Part of a small language model's weights.
Size: 16 layers, 6 heads of 64, MLP 1536 tanh GELU, 35.7M parameters.
Architecture: LayerNorm before each block, biases.
MLP neurons of a small language model. Each row is named by its layer, matrix (up: input weights) and neuron, and shows model dimensions 128-255. Each number is 500 + 40 x the weight over its row's rms, rounded and kept within 0 to 999. Numbers have three digits each.
A block is one neuron, or neurons of one layer that tend to fire together. Before each block is what it responds to, as a language model described it from the Wikipedia text at the highest values.

Words that open a new clause, mostly relative or complement which, that, where, who, plus sentence-initial This, These, If, She, and table cell bars.
L3.up162:415467517538459550525527508494513530526474506497544462545493495496450595527455569483534505500521461475542466556510503584510545410476454381458530512488449540461493466434512485498513497482525528513505511457455571472437499568503532511520536516579511538454509555525507450512512523465481445501488533527440525516498544492514503522513499476498470545526480501500461513375463562522491467532476
L3.up385:509490495476459530503515498509480541502424526464462494489504528505433570529496517533532496576523509510454465510464474495544515472418501521514488544514503544506480508506520458532467516455516506550475494518519509414508437630482444455478463534559556491442569524515531465522510487484434486409484564440503540483453524520454519487471462479467483520489505512517535485433433565502543485529512
L3.up514:462502460495431525513518488531448557483523494515586458479549581514441496472472471489522549556474596482480515494560531525510520565497526530506525517493478503473454494407511516506468515469464516535541534486507524509460475527510573511544518538505478517521506480501499454438614541465445471504486532473466541458470593492561483496421466495463530567473488465556544529478438525500480504574526
L3.up773:514453494525488494558558468579422503512447501444497529527508530502457508486473458542455490471497489489512491507563530493508542474386531377528471598527518538501449515468566554538526491577519499536501487439487520495474485512478537486467537516544554463503500498490517433502515587430434418523525509457429543460517532517519491427421499497433501519489504453536483448486455575457517532566486
L3.up817:509484533410511508557539464529475433531502544512473556470536454505447585494496472514450520532506478484514436442411499543504523447453490491522511470503509523489514539445503538569469487441519486549514501447502503417488485584522489468533543527509546496472559554479489467496561413517515498498467459519530525479583515501417366471484455512439468539546509569522432544450452512501565532538569
L3.up871:440435503490516579563468550480442496523465524521488583498537416538405544540513447539561478502505412551492538501548514495508577546477600398501458499520504517486522498562458470522538496481460479570556501481485607512445495554474534457556541587539492485508498524524496456523502496504487430542495441486485573474509514495469426468495458517492434574535546455506491468385462570561504523570563
L3.up1134:462496493533591482468501489516441512507465478490487559536486462526528579530472450485494518477504537521521483537492488538520500566475487495524518583470528531515447539380552513520520487499500455513486487497426471479480551460486518544451585524553507481512494506495508484486495538452475422490495431503431529478438513470584467527545461539504517469482507486538390548554470546487517505529540
L3.up1289:428507488465484523529499530523463539493432547468476506520593459514539632521518462492457468468488449506486483505461483521449534458491462450513525561521485523525487508488519495556481500439504512529558530474469566473410516519489509535537555517543511478481532553501492523515476483489515418519533478454493476441512559488521468478525501524459406527506443547536482482424435557485585470474580

The first word of a phrase or clause that modifies the noun just before it: relative pronouns (that, which, who), participles (known, established, presented), or such/next/prior before as/to.
L11.up847:344551518507554479503510524470463521486471533511549490498505516530524503545512472467474495557519457516443457526549508433494458538507495570533435555556509506491423523461549506528503473501507501470571500547468593425455493527504482516534489496535507543503537480475519457517514464503523486473487531506524507514462553491427511443513486490458492523456431449502517546523439573568482457432552

Mostly "in" as a word-start piece (input, insolation, insurance, in-game) or the plain preposition "in", plus short word-start fragments (etching, terrain).
L11.up173:502549554596558513466485453468552487535417511476503505558471488528526497436532484533492536460476516516516495502573430444433504589523520465527491546503498507530448499453486511577522498531508502474554476491523502519498472475483482515494469464509483447562477460499484554417463459519523514492501493441461554507510474616552500477417498496510532519477491493448447531477419575507503505406512

Colons that introduce lists, times, translations or links (Arabic:, 5:00, see:), plus word-initial fragments mid-word such as suf|fr|age, inter|rogation, Plat|form.
L3.up219:489535445455531504454418542504461537447602449549518512490523531448545429459455526477527540556523528492471486435490482478497563573529601463607500550531512522515450478499515479507511499552464397432518546531540492464493524477472506491509483529558507574477509406498501511476467600454452465497452471511427560513467458488567492456440538519491525515486504531508525488585423518521501469456557
L3.up347:516511513550539487500434516531441539459568458499489482489453459521503483418509554481541475467549492540502439488522485478493520604509593498456520595496597509476458471476469508514466498506445465482498471525496466565453531518463532497557482563534454542449517497445504479511460553450433465495421574473502518509448518488479494395513499527420479510481503514543562458523406513536516395494499
L3.up393:469582573476526555404473540447539529474538446559601500500511538489458492430532535445486543576513540583491409551546491518410550435479490475495515504531559503444455452426441552578505503590558480449446387507536525502493552533459496519551531471516520514466552509443518587495502480461496473410490494529496462578465539502496524514536452524442500515483466530470496556525494514542436488521453
L3.up684:475524551549502447565425537475512500451634427531478545407497524477577423424498528491429466520500521562498523484470513458491504487546573478613466485481476542495500524539487539562539492527471403484528506528507508463438473448493510475474557448500483532575490428442463512521531517504503522533431492497431481508520423495408527470505464516454492496521546448461480542555500508566559500493529
L3.up1123:491526596499552443416496538473488486500592539522535503437518558476545476464458567482533519540517556491452516420529455423517448521525582506538478454483502491472531493484446516570526487502487479473420417465484462487505539567492510449524488521495487501482471485560507527504525492511465495528439525503527474505618546486507530434518464544436508417532467481499551613516486533588500468453481
L3.up1163:457443506513494528499417540533443560474528475507489492499493493530437460475375504500514492448532484484439555468530456421465486655523570421576496525459500491526469520501427515507509491511468559485458454566513506507423525522440484532563538459507480493549492497528480533471455537446436499488518457480491513520551471493597500453511588488437487489502529513497536511503439500555504493522537
L3.up1434:423520546553486427427559503489519416564523525497460389494456455499561506462519543528429506485474461470469504416505458435485526524482505491592457459464469553544506565457480502482507505537557501520491519499507476493481503469525564479485547450483565469521421496471479480495444530485474525561514526559516501476502513524530457450533544510475514433598479536491494548530501468579421459468527
L3.up1465:478491489496512486378544575473434466441517486548553435488503533513490491484517533521511555563515516519426448548532476534480585571485558518493503423508518520506504442453517581546499489507439479515453459473493507447531457468467448533544462488527475570451464458544461503441561464428500537459504446513494524482526507514537494474375464508501538518574515537520520513494471495565535437547549

Relative pronouns that, which and who right after a noun, starting a clause (proteins that serve, Records, which had); also closing quotes or parentheses before table bars.
L10.up235:471459421512535538546508503540553484503505437471518505504535455535456493499540527507520566503436484476514459476487496505497461483473597425470509543504477527499501506500567504460470496550522500470453579471457529436465420531419518491470454429512529534457491442499470493512498499483495517553506479558461475480515483499485512506412493480480469542527520488558485545461483538509543522496407
L10.up362:460483539504519554457402534485460498466449558495479512536474478594519598525546511492515521592485527573474529510516520481510484595450468538508529526502576511539466432470473526608471495414475555496466471470482557439459473486496488484484530519520515559467529562472496572523486498489469460508500466439512510506469534499504515478536450544450435409482453469526505537474496559533562470492509
L10.up471:495501519639536532536537555503458452510510467533481521546528516529494504509518493535412536569506483541465479492501510438505419559496459568471465509514494546470483458437492539485551537485513506501425502573497465424543532497477446503478478454526573477474545470499521593494422499484473472437491451503436433476504450546528526449519480468469511534493491588527545464501470493545522470455512
L10.up745:478497431479567499485548595549554508535510421545515582477483493525503461402478516483422467506446452556582420468523504571514468510485579458594508486424495515611474538486460441519520477533440524544482549551464566482451483505486554506536532504536427506457536459484486500458523566507497513509507499511432534449506474541473637537534492579489510501508543408563487493543427640475523532478534
L10.up813:462486498499467452508455536551401422511544526536505504552510494498493560498526470509476527504493463458432471482481454498452457455445518438552470511500487543482509437473548544496511500477547497479499493514527494428491459584562469474497553483537583484440488541519488422494474463462493513550507438539461444456545483495453515475485405498502527496516523424453527514527499616528528438453560
L10.up816:412547454522511481558422501538464517554488464474493562524513459547541421441507527476460548520417494524526494517558489461510397569502508523538426507532505536544509538433498514472549507562452445516426469553481535414535519519489470466477514482590551514481620478485500474474473568475486491499471490548428453505486489529453546475462471528480501508461460479595555507519546492624571509542456
L10.up1176:509437481518559487556410538557516504505511498517459567539515476561464600473531507516487495467500469460509499511501530510550489518525527451508580590610474488503520469402542544539474472391521443513504521492539504427474447559478491534488434537547539476545497515567461570455504558494449502574516477500470467497458577511486443466416564498492523508456460523509546504481373566523553517550509
L10.up1299:474485481553492537560452478583510487527482426502528468516548450505511542510460496505421464514488405493535475530439466526544442504409578428570469558551472563507492519485554549578480524516542466499459510528522496435460457583439489539467478533531580453446497477505500534478401581513511463513501509516443486585553540536457480472416561457521467549465448491477439464545432593540562521526505

The first sub-word piece of a multi-piece word, usually at its start, such as or in orbit/orca, as in asthma, per in permeate.
L10.up135:522458520508469502464492547524498591454470422581500588438561527505517436492434554484465503574512506499462517505449475502438572557464548501497503496522555532499495563488530479535503522554478523433478423459547485467462561458489522478559487543500518573476467483522485540502504542437481445488476560382515540605473510535549527453488510530463523492454510441503444470524486469547514488482482
L10.up410:457427464512572474552536524460494514544466435453547556489459467561605496458545524529467479454513517530503464489471453450441512561488483502578521490529495486527473511459455496495549495515506497487491543521534490550531482534484523400577514576518571412543468478507491577502479525478431440578444503512490499521467452490559514447529515511487448525468453530506400472437471518577542507480522
L10.up460:542477523530496498495450501486489506484428455534514463428445481488550543392498543469498525527547483569564532561491490482477513519530525463488510561514501494550468479443524476511523541598528457482426496451518488541492451438506528503527441570537477501559426496463508522456500557394567453478440530530501437528547552476512564535453546478494467536487494516519518445492420487559476521540531
L10.up581:529456458570506514467491569531471538448468394497527548503519456571585430449523533474541565457469436522428509486456492493464507541493528491505507515531561479453474466477437534513505503499523503484529480523486455521447599532408477554497484479546514415451509395533495522500506514413498479482478506508514497569534487596455583482447460505454466555440490533515464427491462463541433512430478
L10.up740:522518535491552512492513490512472396556415434485540507401513460499551489500522578546524543488488479510549500564510428458406566530499487507534426500486532497544418579500582526522535496478551513477534405424496475511473550484470518497496490486555447514481594446558473547525518462460450419556546496495492484492524588511485540527510506451563499461452529501519424494560534476557549491411492
L10.up766:553385482545516473538505555482426510549428399510541559472496529575538486423536551500442594522475500512513502463474399476473509516450450500531525548548538479473493459504446489511504542495492535480455435474529493495483603470471526458571453502483502459535443490451503499451498510478491468537501507481483494482476452546524557491494458520395502502450503547543461499572475522507452503470466
L10.up856:571528497533516509517463488476499501500533446495475497468449498532532459461501515468482437560506548484544526475565516423448488548571453541507550563503454473530497613430519505526492534444473532469511455520519491525428587489523586475460528532518450482550413496492486515543483484455512502503443560446479514506534485473447516465417474484559487442466509532566491513531462458602513574526456
L10.up912:520499508493592503511530529485521531569529477486499526486523539504467503452461550441509506499474514524560459542552476506507483561471501474461481490457551489582415449395472524561505511470473515479481538480500570511488538515434468450495452526561530432499491522587512514471431510503442439556480455521526556607514520502503515512544521507449492508516438404502471550453452505471496496498517